{"n_layer": 11, "d_mlp": 896, "norm": "layernorm", "init": "uniform", "init_std_up": 0.0288, "lr_mult_o": 1.5, "beta1": 0.95, "schedule": "cos", "batch_tokens": [8192, 16384, 24576], "doc_mask": true, "steps": 9771, "dataset": "wikipedia_en"}
MLP neurons of a small language model. Each row is named by its layer, matrix (up: input weights) and neuron, and shows model dimensions 96-159. Each number is 128 + 32 x the weight over its row's rms, rounded and kept within 0 to 255.
Before each neuron's rows, "fires on" lists the tokens most often at its 100 highest values on Wikipedia text that the model never trained on. A number after a token or word is its count.

fires on: "m" 40, "or" 36, "in" 8, "r" 4
L5.up184 [149 145  99 135 117  75 111 149 165 107 129 136 110 190 175 156 172 156  73 180 113 125  95 100 180 138 141 162 128  98 119 174  67 123 129 176 111 161 112 135 135 121  60 149 104 114 121 162 116 147 109 123 144 133 142  97 174 102 125 155  78 150 125 130]

fires on: " and" 35, " as" 18, "," 12, " r" 5, " of" 5
L7.up231 [170 108  95 128 117 160 129 167 183 134 134  84 116 121  88 105 190 111 142 139  92 136  75  93 153 127 159 102 164 124 146 186 109 106 129  72 129  92  91 114 166  50 135 158 107 155 146 159  78  68 131 102 167 141 108 143 107 113 156 125  99 156  69 105]

fires on: "h" 33, "f" 12, "m" 7, "lo" 7, "le" 5
L7.up50 [184  93 214 121  69  90 131  88 117  91 116 117  80 107  81 161 122 131 162 140 120  80 106 143 111 124 130 133 192 101 148  61 113 155  90 101 117 107 157 137 113 169 122 138  55 117 128 147 107 138  74 144 143 140 121 132  89 125 164 138 106 146 130 132]

fires on: ")" 28, "," 24, ")," 16, ";" 10, " but" 6, "\"," 5
L7.up807 [106 100 145 150  57 106 113 122 136  93 147  78 170 118  81  88 168  88 148 137 125 107 153 158 124 164 124 104 168 100 100 162 157  98 121  98 138 142 132 119 171 118 120 165 126 150 151 112 111  81 139 106  86 185  49 109 108 162 158 131  43 172 116 134]

fires on: "ess" 23, "s" 13, "ri" 12, "T" 9, "ent" 6, "j" 4
L5.up299 [152 144 122 125 171  84 133 168 103 170 125 134 112  64 149 162  88 118 133 181  28  73  72 131 156 127 116 132 104 163  93 129 186 164 129 100 152  87 113 114 169 137 188  96 139  92   8 119 135 153 140 150 163  58 162 126 126 133  98 143 134  77 136 134]

fires on: "ess" 21, "e" 14, "et" 11, "s" 9, "ent" 7, "t" 7
L7.up855 [130 171 153 100 123  88 161 164  82 153 109  86 124  72 125  82 100 105 128 169 144  84  88  97 171 116 119 153 124 101 126 133 145 107 131  83 147  76 152 143 120 103 155 123  65 136  84  87 148 120 140  99 163  94 127  98 147 198 122 157 105 146 141  86]

fires on: " s" 42, " d" 30, " D" 15
L7.up57 [153  62 140 146 136 102 158 148  72 129 148 178 112  85 121  97 142 196 154 133 139  98  24 101 112 156 132  50 127  97 101 135 186 126 143 113 166 133 101 142 152 113 138 155 116 144  57 141 127 137  84 150 106 100 112 122 144 115 222 124 123 128  96  96]

fires on: "ed" 46, " and" 10, " of" 8, "ust" 7, "ing" 6, "hed" 5
L5.up209 [157 108  86 175 127 135  73 146 129  57 159 143 105 122 115 112  95 159 128 123  94 108 130  97 140  74  75 159 155 186 145 140 107 139 140 105 144 138 111 158 147 147 165 113 136 163 163  94 116  91 197 135 110 112 138  79 170 147 116 200 170 149 122 156]

fires on: "," 26, "." 22, "=" 9, " |" 6, " Loc" 5
L2.up31 [148 104 139 128 120 114  58 102 137 125  68 141 126 153 191 160 126 111 172 167 176 150 140 136 153 103 160 126 151 115 135  93 133 148 121  74 124 201 147 120 150  74 138 185 125 120 131 112 111 136 168 194 207  96  96 107  65 153 106 134  97 111  51 123]

fires on: "-" 41, "it" 13, "-b" 8, "ag" 6, "-l" 5, "ary" 5
L5.up69 [140 105 103 156 136 162 118 103 177 173 135 136 147 163 120 125 189 132  74 145 179  85 124 145 114 154 129 128 168  90 121 125  59 101 120 136  85 111 101 119  96 110 113 146 134 149 130 143 102 158 157  82 131 113  92 113  88 134 137 119 142 104 130 165]

fires on: " sc" 51, " Sc" 37, "sc" 12
L2.up195 [117 148 190  96  73 149 152 176 121 122 118  86  87 117 104 150 119  99 115 151 147 133 134 186 122 220 117 162 103  80 127 148  98 108 113 158 156  90 111 109  82 121 136  98 117  97 127  84 109 138 103 148 231 146  86  93 101  80 151 138 133 121 128  84]

fires on: "en" 14, "er" 14, "s" 12, "al" 10, "ro" 9
L5.up781 [153 115 193 156 136 110 119 164 106 164  91 174 100 120  90  94 136  78 155 177 134 126  94 129 112 106 128 119 128 140 143 151 133 136 110 136  79  83  93 134  60 176  96 223  64 113 120  99 105 172 117 116  90 140 122  90 116 111 115 159 125 155 132  95]

fires on: "-" 66, " c" 8, "/" 6, " /" 5
L2.up731 [144 144 170 125 132 137  82 110 184 103  47 131 126 131 127 111 126 152 102 115 100 118 117 136 141 165  83 186 160 160 131 114  94 146 161 109 157 140 135 115 160 104 101 136 133 102 118 133 188  84 114  91 118 115 118  62 123 109 138 136 166 161 121 104]

fires on: " r" 35, "c" 14, " c" 13, "reat" 6, "g" 5
L7.up488 [205 106 105  77 118 106 141 145 123 119  84 106 104 129 141 127 167  99 151 122 186 160  90 148 214 136 123 124 108 156  88  87 135 133 145 127  55 122 137 118  89 157 121 116 124 124 138  56  88 104 166 156 164 121  93  91 116 153 127 120 125 159 175 113]

fires on: " Cor" 24, " Par" 15, "al" 12, " El" 12, " par" 6
L5.up393 [139  85  79 169 152 110 150 116 125 126 129 118 146 141 169 122 130 121 133 174 164 117  86 128 133  95 142  90 171 192 153  97 169 168  95 132 130 132 116 122 175 113  87 130 116 180 160 118 121 158 167  75  87 114 142 122  97 155 105 114 109 144  71  97]

fires on: " d" 33, "en" 15, " D" 15, "qu" 14, " G" 4
L7.up421 [140 109 163 148 156 103  99 124 148 141 166  99 144  60 106 166 161 124 170 131 115 133  54 143 144 114 112  85 152  63 107  97 117 152 146 124 161  67  95 131 114 127 156 157 163 123  75 118 167 150 136 168 168 175 163 112 144 149 159 131 186 134 117 136]

fires on: " H" 27, " L" 13, " C" 11, " W" 10, " K" 8, " J" 8
L5.up8 [105 172 171 107 146 131 115 161 222 170 110  97 115 152  83 174 113 150 171 100  79 105  72 144  55 130 108 108 111 125 120 114 138  88 160 146 161 148  37 116 143  84 190 126 129  62 141  85  89 103 129 150 155 181  89 120 123 167 152 167 130 190 109 147]

fires on: "c" 25, "g" 22, "k" 15, "z" 8, "ch" 5
L7.up643 [158 114 148 114 120 129  30 124 107  73 120 160  65  86 179 144 140 111 126 104 165 118 123 159 141 118 145 129 108  79 116 129 177  89 153 125 175 146  78 198 106 163  71 119 103 121 144 115 139 113 129 194 118 128 140 140 103 139  97 130 124 135  93 163]

fires on: "l" 28, "n" 26, "al" 10, "k" 9, " M" 7, "m" 4
L7.up701 [143 106 202 174  85 118 160  30 141 166 129 130 121 161  72 127 123 157 172 152 142 127 141  81 165  97 105  71 170 151 174 121 142 101 132 168 107  85 112  90 163 152 172 122 164 109 168 107 167 118 153 135 157  74 113  76 127 195 127  78 160 117  65 145]

fires on: "il" 14, " new" 12, " small" 9, " old" 8, "v" 7, " un" 6
L6.up288 [117 123  87 125 152 119 135 159 122 114 151 136 125 129 100  48  96 153 152 118 147 180  88  92 134 149 115 127  85 108  99 161 199  95 139 124  81 107 172 100  99 156 131 119  98 168 151 104  86 174 146 122  70 171 143 138 136 124 134  61 147 159 141  98]

fires on: "0" 23, "===" 19, "om" 13, "′" 11, " −" 4, "ome" 4
L2.up770 [105 144 123 153 151  83 155 132 148 121  69 141 105 129 177 139 119 203  89  87 187  78 115 116 130 117 159 100 127 187 220 109  93 139 115 197 129  96 119 128  93 107 171 156 139 116 105  93 121 198 139  68 162 177 159 142 115 116 138  78 130 111 162  57]

fires on: "al" 76, " Mal" 9, " al" 6
L7.up423 [ 92 148 123 136 131 181 162  97 118 145 118 124 168 115  83  84 116 158 136 138 109 154 132  73 125  89 150 111 151 160 153 133 174 139 122 134 115 111 154 128 126 110  90 139 128 148 146  90 124 182 162 100  91 108 116  76 139 152  90 115 154 143  70 166]

fires on: "." 39, "," 37, " s" 17, " w" 4
L5.up443 [132  91 124 137 136  45 130 165 188 140 174 118  97 135  41 131 107 179 139 163 147  86 154 158 136  80 136 122 146 107 146 144 165 125 167 144  61 126 161 121  87  93 173 117 130  88 105 132 115 116  96 102 118 163  97  99 117 167 129 140 152 176 127  65]

fires on: " |" 41, " in" 35, " In" 15, " by" 4
L5.up228 [135  52 106 114 131 121  92 123 139 172 102 128 130 212 122 141 141 177 115 145  69  70 146 150 117 110 149 119 156 107 172 183 103 128  82 141 132 161  99 210  81 140 135  95 112 180  93  80  66  69 150 150 141 192 116 111 117 153 144 124 132 150 135 153]

fires on: "″N" 12, " place" 12, "ches" 11, "°N" 9, "als" 7, "\n\n" 7
L2.up282 [ 50 143 135 181 164 108  90 105 148 145 105  97 134  78  88 146 118 168  72 149 149  98 138 140 191 115 132  91 147  80  97 121  92 170  99 108 155  92  71 165  56 113 144  99 148  98 159 124 145  93 120  94 194 137 139 117 111 110 125 112 143 142 132 137]

fires on: "," 86, ";" 9
L5.up619 [127  77 131 100  96  91 140 128 143 178  82 133 158 152 130 129 113 102  89 124 160  76  89 112 122 141 139  57 149 184 105 141 136 137 135 132 121 177 135 114 166  79 104 123 204 117 171 138 128 101 152 120  79 171 103  56 146 188 119 102  79 144  11 145]

fires on: " S" 48, " n" 9, " B" 8, " T" 8, " A" 4, " c" 4
L5.up520 [183 102  82 122 122 122 126 162 159  70 156 125 116 104 138 182 187 120 115  91 143 133 127 137 104 145 145  92 120 189  92 174 202 138 147 115  89  63 100  84 103 121 110 128 169  86  99  95 154 174  83 172 101  71 150 112 150 158 147 134 155 159 105 152]

fires on: "her" 18, "er" 16, "ist" 16, "y" 4, "N" 4, "D" 4
L6.up584 [158 152 131 156 124 119  93 157 171 118 130 157 147 155  52 187 151 137 132 167 168 139  99 148  91 107 115 108 196 178 187 126  95 108 121  95 123 110  89 137 137 103 116 103  96 164 109  94 138 129 136 128 156 161  99 205  99 193  91 133 117 149 107  76]

fires on: "ut" 17, "ound" 17, "ent" 12, "it" 7, "ust" 6, "ther" 5
L5.up694 [137 158 114 127 110  62 117 148 109 121 119 118 107 157 135  82 150 108  90 157  92 148 110 148 114 124  88  91 114 176  71 129 125 132 109 135 107 146 134  89  82 122 171  63 163 117 118 136  71 128 168  90 162 210 131  85 120  86 114  76 175  66 110 143]

fires on: " app" 29, " comp" 20, " en" 10, " dep" 7, "ip" 7, " Comp" 6
L2.up455 [ 94 104 154 117 122  81 123 131 115 125 136  99 185 115 126 128 189 170 117 153 158 105  66 124 122 119 102 131  87 158 172 134  91 122 105 106  96 165 126 108 104 100 153  73  84 125 164 157 150 137 129 132 130 188 113 116 130 142 157 131 136 119 102 168]

fires on: " a" 29, " th" 8, " an" 5, "very" 4, "th" 4
L7.up687 [163 143 183 170 152 156 171 187 119  75 204 190 115 155 158 196 160 161 110 178 147 153 186 199 128 119 150 141 175 127 119 163 167  98  78  80 135  90 158 122 138  77 196 117 141 157 126 110  64 150 142  61 140  48  97 118 125 172 172 142 101  96 120 141]

fires on: "il" 30, "y" 15, "ad" 7, "al" 7, "an" 6, "el" 4
L5.up237 [195 167 122 120 127 110 125 117 110 131 128 107  95 136 108 133  81 166  94 109 132 100 109 119 116 141 168  91 114  93 123 176 139 174 102 146  74 123 137 134 195 146 148 129 148 106  93  95 163 159 138 144 154 112  77 186 132 126  97 145 150 178  74  79]

fires on: "er" 24, "an" 13, "f" 11, " " 8, "hen" 5, "n" 5
L7.up54 [132 120  94 169 113 130 100 101 137  26 142 222 139 203 122 153 171 136 136 125 177  63 145 112 149 142 124 137 111 153 145  80 143 130  74 145  94  80 112  97 136 146 104 164  94 159 188  92  75  91 107 127 171 145  79 148 172 204 169 176 142 105 127  80]

fires on: "," 46, " " 19, "/" 8, "." 6, " in" 4
L2.up577 [142 128 124 154  91  92 114  89 167 198 108 135 115 154 114 167 119  74 110 143 163 106  84 119 176  98 136  97  88 147 121 112 129 117 133 124  95 193 129 146 122 101 149  97  80 154  92 177 177 132 167 125 182  21 124 103 143 139 133 120  98 153  80 142]

fires on: " b" 14, "s" 12, " A" 11, "ar" 11, "am" 10, " F" 6
L6.up212 [172 168 183 170 122  89 157 139 111 148 138  98 112 106  99 133 152  80  59 145  36  79 126 139 134 167 115 188 229 119 150  72 148 107 136 182 125  80 127 103 141 152 160 193 160  85  97  96  90 139 134  75 111 126 116  92 124  85 148 129 142 128 110 122]

fires on: "c" 26, "b" 11, "ack" 7, "ic" 6, "ed" 6, " |" 6
L7.up507 [161 173  82 174 122 128 154 117 166  83 136 104  93 115 148 129 142 192 133 200 142 110 162 155 113 177 135  99 130 120 132 114 184  79 165 172  76 118 120 101 106 176 139 107 130  83 164  93 188  88 103 126 121  92 126  95  77 132 119 116  94 148  79 142]

fires on: "p" 22, "ic" 16, "ap" 10, "ol" 7, "ac" 5
L5.up473 [119 113  96 128 139 207 149  92  92 107  85  97  98 137 118  81 137 112 158 135 126 195 188 186 112 152 150 100 110 173 138 134 121 136  75 110 128 171  87 137 138 136 127  75 118 128 117 132 175 146 120 149 117 222 113  96 126  99  47 101 153 178 145 146]

fires on: "ol" 26, "ill" 10, "il" 10, "eg" 9, "ther" 8, "ice" 7
L2.up90 [163 137 147 136 141 126 145 120 108  94 168 141 163  73  88 122 143 165 131 140 132 151 117 160 165 122 165 129 140 118 112 105 155  69 171 151 127 138 126 162 163 131 127 132 178 173 158 113 185  86 125  81 164 152 185 114  94 117  96 117 154 171 129 118]

fires on: "iv" 20, " /" 10, "ir" 10, "enc" 7, "av" 5, "r" 5
L6.up413 [ 98 191 120 134  79  96 102 143  85 164 137 169 131 115  60 114  94 186 134 115 139 197  73 184 120 137 123 177 157 107 143 116 124 196 130 167 120  75 161 174 167 148 175 113 144 106  78  66 140 166  92 146 138 148 116 163 119 171 105 120 164 178 124 106]

fires on: "w" 23, "on" 9, "em" 9, " w" 8, "ew" 6, "enn" 5
L7.up820 [185 202 171 119  97 120 157 142 105 185 123 111  74 137 125 108 124 147 124 108 113 136 113 139 145 153 185  62 132  69 142 113  72  90 148 164 116 146 182 111 200 158  82 106  90 164 173 149 155 147 159 189 154  95 107 130 174 114 161  92 144  90 135 118]

fires on: " of" 34, "ur" 10, "re" 9, "n" 8, "v" 7, "od" 7
L7.up333 [169 150  84 113 167 120 188 115 164 155 169 120 141 128  82 124 154  82 119 154 131 125 115 108 136 143 105 133 104 166 180 198 116 179 148 120  88 119 127 105 113 156  93 141  71 155 125  76 107 113 165 153  67 137 153 125  86  77  97 148 102 166 113 156]

fires on: " of" 27, " " 10, "ip" 10, "en" 8, "ic" 6, " or" 4
L6.up124 [ 47 101 121 155 133 110  82 184 113 139 178 161 162 153 116  89 170 153 117  82 115 125 125 102 149  86  89  75 126  44 128  70 124 140  90 182 102 173 124  87 144 142 126 172 151 168  84 160 124 113 181  94 117 117 138  88 106 114 143 128 151 136 127 103]

fires on: " M" 23, " of" 20, ":" 8, "ian" 7, " v" 6, " B" 5
L5.up664 [117  91 109  85 105 154 120 200 169 130 141 157  67 176 114 132 116 150 152 144 101 130 128 149 103 120  95 149 157 124 113 204 118  91 108 173 140  90 118 134 134 106 113 110 121 105 194 107 138  96 122 171  99 202 123 138  65 150 113 131 127 173 132 123]

fires on: "ap" 21, "um" 21, "p" 15, "b" 11, "ar" 8
L7.up427 [108 117 106 146 103 141 124 135  79 102  65  78 111  86 148 126 122 154 128 173  87 169 118 145 166  96 207 118 117 142 137 180 115 141  76 156 147 136 144 156 144 131 162  95 156  86 120 160  95 165 146 117  76 144 125  92 151 146 101 142 126 113  76 210]

fires on: ":" 22, " c" 10, "-" 9, "S" 6, "C" 6, "P" 5
L6.up238 [134 112 169 119 112  95  79 112 144 110 158 111 154  61 160 144  86  81 111  63 114 163 118  96 149  93  47 199 103 136  73 129  91 122 189 134 163 134 113  17 129 145 198 145 115 121 103 141 171  98 116 158 154  95 128 147 120 132 144 117 164 121 121 106]

fires on: " D" 15, " B" 13, " C" 11, " M" 10, " P" 6, " L" 5
L7.up810 [155  79 126  87 154 146  85 145 160 101  94 128  87 200 116 147 105 122 125  69 149 125 134 149 106 119 168 125  75 171 175 197 152  44 129 137  83 133  78  56 118  96 143 165 185 114 173  92 124  91 146 134  95 116 108 122 140 130  91 137 151 152 124 211]

fires on: "um" 29, "al" 24, "ap" 14, "a" 8, "em" 4
L7.up461 [117 136 127 142 125  57 131 134  85 160  63 106  61 155 110 186 137  72  97 161  99 141  96  25 156 138 103 112 156 111 115 144 120 152  81 123 139  94 119 131 108 157 202 114 129  87 140 150 150 165 213  86 108 170 168 145 133 133 128 158 171 122  59 128]

fires on: "t" 19, "et" 14, "ed" 13, "ann" 8, "in" 6
L6.up474 [ 79 108 174 113 198  85 173  95 127 177 115  81 178  79 142 112 125 120 137 169 107 114  69 152 138 103  97 170 142 131 117 161 163  52 171  92 125 168 110 146 166 117 125 115  76 117 115  78 160 170 158 107 171 147 110 155 121 174 133 147 134 124 163  95]

fires on: "n" 24, " P" 19, "j" 13, "y" 6, "k" 6
L7.up132 [145 190 165 190 167  55 139 149 152 147 169 108 106  73 130  59  62  82 145 120 148  97 101 186  83 126 148  87 115 137 158 117 126 100  76 142 176 177 108 155 159  60 209 124 126 135  69 123 118 136 152 119  77 151 143 103 117  78 132 137 115 169 112 105]

fires on: "r" 29, " str" 20, "ome" 5, " br" 4, "e" 4
L6.up688 [194  87 101 149 100 154 180 155 172 111 126  64 137 106 110 124 164 146 175 137 157 121 160  91 142 144 167 179 101 125 171 139 113 110  99 114  99 188 107 132  95 173 115 100 124 111 141  98 135 119  92 143 142 156  85 125 158 114 144 141 116  93 112 125]

fires on: ":" 81, "ival" 6, "ate" 5, "ation" 4
L2.up333 [140 153  72 144  99 143 127 141 198  84 116 162 142 141 116  94 199 166 169 119  87  91  80 104 110 142 106 117 123 180 138 184 127  82 166  88 178 109 109 146 151 134 157 126 140 127 163 160  79 103 117 143 116 169 118 120 122  88 185  88 120 155 113 111]

fires on: " " 38, "em" 22, "ur" 12, "on" 6, "ad" 6
L7.up831 [164 134 131 159 142 126 104 136 141 172 133 207 107 172 105 122 116 173 116 128 137 102  34 137 157 140 144  86 134 123 143 147  89 137 123 124 124  96 167 149 152 153  53 145 140 175 124  91 128 109 186 138 146 167  86 151 119 120 149 175 125  69 167 129]

fires on: "y" 16, "at" 15, "e" 13, "ad" 8, "n" 6
L5.up622 [124 177 102 157  99 119 119  73 143 134 239 171 123 142 104 108 125 132 158 119 128 127 110 124  94 133 112 127 110 150 136 134 111 123  91 143 114 105 136 152 160 129 142 105 132 175  89 118 208  99 161 143 140 144 108 145 141 102 103 193 126 111 119  56]

fires on: "v" 18, " re" 17, " Le" 13, " adv" 8, "ve" 6, " v" 5
L7.up526 [165 175 156 155 182 177 162 172 135 176  88  95  83 180 104  42 176 113 146  81 102  97 150 106 132 164  72 127  88 113 197 113 113 154  90  94 114 110  89 111 137 158 126 129 143 130 163 100 109  81 136 161 169 185 118 105 119 187 145 104 144 175 127 133]

fires on: "in" 16, "ul" 12, "e" 9, ":" 8, "m" 8, "a" 6
L5.up29 [177 156  82  86 145 153 143 124 120 113 145 113 108 143 145  57 130 128  77 151 101 178 121 180  89 173 215 145 100 119 168 126  78 143 175 172 112 115 107 114 129 108 105 124 158 135 108 159 152 163 131 112 123 123  80 127 120  97 165 127 140 146 134 143]

fires on: "ad" 50, " that" 13, "el" 12, "em" 7, " only" 6
L7.up569 [204 169 145 124 119 159  78 131 122 139 135 160 136 163 112 151 151 206 104 111 109 164 107 129 142 156 199 140 160  95 142 119 140 141 110 130 153 133  99 139 143 157 121 158 144 134 121 135 116 141 141  97 155 155  90 151 102 155 145  98 119 163 102 102]

fires on: "c" 46, "d" 18, "on" 7, "in" 5, " c" 5
L7.up504 [165  59 173 158 193 158 161 144 131 166  71 131 133 133 120 147 152 162 123 117 152 111 124 184 129 117 183 119 147 126 167  21 134 127 155 126 125 128 163 153 103 146  48 155 116 102 135  80 103 153 163 136 153 174 127  51 128 100 131 112 143 161 184 121]

fires on: " se" 30, " w" 23, " sc" 14, " re" 9, "pl" 4, " pl" 4
L6.up112 [133 124 124  92 112 189 142 104  74 172 115  75 136 100  99  60 121 145 105 132 134 113 180 138 118 167 108  97 116 116 110 153 124  95 106 157  59 192 154 140  50 166 131  88 135 127 136 124  50 114  71 126 150 171  72 132 151 126 112 110  91 116 175  44]

fires on: "av" 67, "M" 10, "iv" 8, " •" 4, "ab" 4
L6.up232 [105 159 144  86  86  93 127 217 127 178 124 125 192  92  72 175 116 156 157 137 145 120 136 120 124 122 126 111 123 135 179 107  92 183 129  76 160 114 151 137  98 133 116 107 148 141 107  87 170 108 105 126 118 127 116 110 147 183 172 191 120 188 181  42]

fires on: " b" 36, " c" 15, " m" 13, " B" 8, " st" 6, " d" 6
L7.up159 [ 82  50 109 173 150  99  75 150 155 143 113 135 149  92 118 109  91  99 116  91 143 184 102 100 149 161 180 118 102  81 174 100  86  58 136 102  59 167 115 135 146 147  58  74 126 145 163 134 145  87  83 119 115 136 118 122 138 148 132 108 149 162 134 130]

fires on: ":" 33, "age" 15, "ity" 5, " " 5, " inc" 4, "e" 4
L2.up651 [135 188  83  68 198 165 157 115 147 133 172  74 148 161 155  72 184 113  98 129 102 169 155  74 112 127 141  86 112 170 120 153 132 118 147 133 139 137 114 133 166  49  43 146 120 113 154 157 100  74 137 155 105 125  83 118 148 169 138 120 124 104 127  81]

fires on: "%" 41, " m" 12, " mi" 10, " c" 9, " km" 7, "°" 5
L2.up91 [125  92 103 177 126  83 181 140 164 125  82  58 128  97 159 105  87  78  96 106 119 146 170  68 186 176  98 143 152 109 118 144 190 105 130  90  92 133 192  94 170 154 111  90 147 151 110 167 167 110  89 136 177  86  92 133 104 127 116 183 161 113 147 133]

fires on: "r" 53, " an" 14, "re" 8, " Car" 5, "w" 5, "ly" 4
L7.up268 [146 100 183 151  88 132 147 158  97 106 116 125 121 131 126 112  86 144 176 109 142  96 105 121 108 145 144 116  85 153 151 114 123 167 139  96 147 111 133 136 124 195 180 120  83 142  76 157  88 194 111 164 127 139  51  88 149  92 100 126 163  89 167 179]

fires on: "it" 29, " |" 22, "o" 9, "ed" 9, "ad" 8, "is" 5
L6.up126 [141 185 114 179  93 144 103  91 166 147 147  78 148 130 130  87 125 177  67 164 129 149  83 135 106 109 166 103 105 150 143 112 146 126 142 161  85 136 154 177 113 156 146 175 123 103 141 135  92 140 135 127 168 156  97  85 124 119 124 103  92 143 100 136]

fires on: "-" 19, "el" 14, " str" 13, " eng" 12, "ic" 9, "is" 6
L6.up237 [ 85 121 178 125 134 138 141  90 106 118 121 136 195 157 121 155  92 111 112 140 147 131 145 133  76 179  99 164 132 169 126 186 113 117 128 157 127 198 114 179 138 137 148  82  78 155 114 107 178  79 171  89 119 176  97 118 113 155 155  79 111 133 138 122]

fires on: "ar" 28, "w" 7, "g" 6, "re" 6, " F" 5
L5.up492 [127 206  87 160 166 101  98  83 123 160 120 124 182 155 140 185 140 159 141 113 133 156 117  84 180  78 119  72  92 136 147  89 147 153 131 154 193  79 141 114  72 110 149 182 110  93 129 131 113 180 126 173 134 111 129  78 140 111 114 110 127  93 122  90]

fires on: " G" 21, " H" 11, " Thom" 7, " William" 7, " John" 7, " J" 5
L7.up7 [131 155 183 109 149 200  90 180 119 128 106 114 121 158  72 153 134 139 143 106 105  96  73 130 143 112  92 101 171  97 147 140 144  98 114 111 131 110  91 131 163 123  94 172  86  92 119 119 129 101 154 141 172 149  97 125  94  79 164 120 178 171 116 154]

fires on: "il" 46, "ol" 19, "oc" 7, "T" 6, "E" 4
L6.up313 [170 118 142 122 118 127 177 142 113 138 142 127 111 155 141 143 128 109 157 124 119 123 127 189 197  88 133 138 150  90 105 168 179 141 151 139 116 174 104 122 164 141  88 156 168 136 162 140 163 151 144 130 146 117 113 139  93 153  81  43  97 151  91  71]

fires on: "z" 30, "v" 28, "c" 12, "p" 10, "t" 7, "x" 5
L5.up649 [223 102 148 143 136 162  91 129 101  60 125 155  84  95  93  79 103 120 179 106 134 125 157 153 148 130 148 137 101 143 179 143 171 155 101  81 141 141 114 191 108  73  57 101  89  87 154  93 149 118 142 126 130 111 117 147 142 122 101  58 114 141 106  98]

fires on: " of" 21, " and" 12, "v" 8, "ent" 8, "er" 5, "ign" 4
L7.up620 [126 152 105  86 113 112  98 184 114  97 128 111 144 162  99 134 145 150 137 165 143 154  81 122 115  90 103 114 121 130 137 133 107 176 132 149  90 195 114  81 144 166  57 160 111 155  77 149 123 123 107 148  79 138 139 101  71 160 128 204 134 149 132 113]

fires on: "g" 26, "fl" 8, "ad" 8, "art" 6, "f" 6, "n" 6
L5.up88 [117 164  82 163  71  39 144 139 120 102 126 179 127 181 132 132 187 200 125 110 164 143  75  74  95 169 165 132 140 207  75 105 104 111 119 137 106  87 149 149 138 110 100 200  53 126 128  78 186  90 123 106 103 109  92  67 147 153  99 199 186 109 123  94]

fires on: " in" 27, "," 19, " and" 13, " of" 6
L5.up634 [184 142 126 104 160 101  97 117 180  89 160 131  95 108 116 145 128 109 142 149 107  90  95 161 121  79 169  89 164 180 115 135  83 137 115 116 113 149 137 135 155 119 122  73 168  96 140 116 142 150 156 117 148 131  74 101 147 155  77 233 119 138 103 179]

fires on: " J" 33, " W" 20, " Har" 8, " Pr" 6, " Re" 5, " St" 5
L6.up200 [171  98 139 121 128 170 128 193 155 134 152 101 113 134  95 157 139 157 117  74  76  57  88 114 106 106 119 155 141 124 156 128 123  81 148 117 173  91 102 124 133 100 235 152 127 136 137  97  64 143  83 165 156 138  76 114 108 126 101 153 143 130  73  95]

fires on: " a" 29, "." 25, " (" 19, "," 18, "A" 4
L5.up607 [164 140  81 134 153 103 101 145 111 185  98 150 116 163  51  96  91 135 125 167 114 139 125 157 138  85 177 101 158  91 109 138 130 130 167 113  63 159 134 134 108 152 128  99 157 145 121 149 154 161 105 141 122 149 126 172  87 114  74 161 152 132 158 112]

fires on: "ing" 13, "p" 13, "ep" 11, "fl" 8, "up" 6, "pp" 6
L5.up593 [123  95  98 167 136 202 115  52 211  90 167 145 109 172  95  95  97 146 118 123 194 136  99 174 118 104 132 167  76 136 136  91 128 112  90 162 109 150 145 115 118  82 130 149 152 105 155 136  92  97  96 110 145 126 141  78 134  83 136 117  34 133 134 100]

fires on: "or" 35, "le" 30, "m" 10, "per" 6, "ate" 5
L6.up118 [110 132 157  70  70 156 137  97 110  52 121 138 139 139  65 168 185  85 182 164 152  90 134 116 212 103 124 205 161  96 133 137 131  93 100  90 112 102 104  92 138 116 102 168  65 142 127  96 152 156 124  87  84  97 130 148  77 160 131 114  93 133  68 135]

fires on: "," 31, "\"," 23, " t" 12, " T" 11, "T" 9, " B" 6
L6.up745 [131 128 125 132 118  99 158 145 174 131  96 151 138 122 129 200 173 140 121 108 127 146 146 116 106 173 163  94 126 162 118 138 155  67 134 154 137 103 122 155 163 126  92 123 142 161  86  73 115 142  90 172  98 168  89 137 117 123  71  68  46 191 106 160]

fires on: "s" 81, "er" 8
L5.up890 [132 144 195 155 158  78 155 111 151 173 152 161 121 123  57  95 144  91 170 119 137 139 103 103 110 107 133 138 131 138 121 148 108  95 133 122  49  99 156 198  69 131 132 137 106 154  56 102  89 152 154 118 159 103 118  90 133 163 118 147 139 103  94  82]

fires on: " |" 100
L5.up676 [133 101  89 105 167 111 103 105 160 104  61  96 109 107 125 131 127 225 103 128 182 115 127 106  68 145 124 117  90  58 117 122 158  62  67 150 119 174  84 141 125 132 138 130 102 149 129  62 121 105 157 127 122 180 107  69 114 125 123  96 129  88  88 128]

fires on: " F" 17, " S" 15, " T" 9, " B" 8, " L" 7, " W" 5
L5.up568 [118 120 113 138 146  78 135  79 159 122 116 181 164 187 151 241 173 125  88  92 184 129 160  65  96 127 130 130 119 177 199 128 149  54 144  75 143  85  74  57 114 132 153 131 130 156 140 113 157 130 169  98 149 126 125 143 162 107 146 150 146 197  51 138]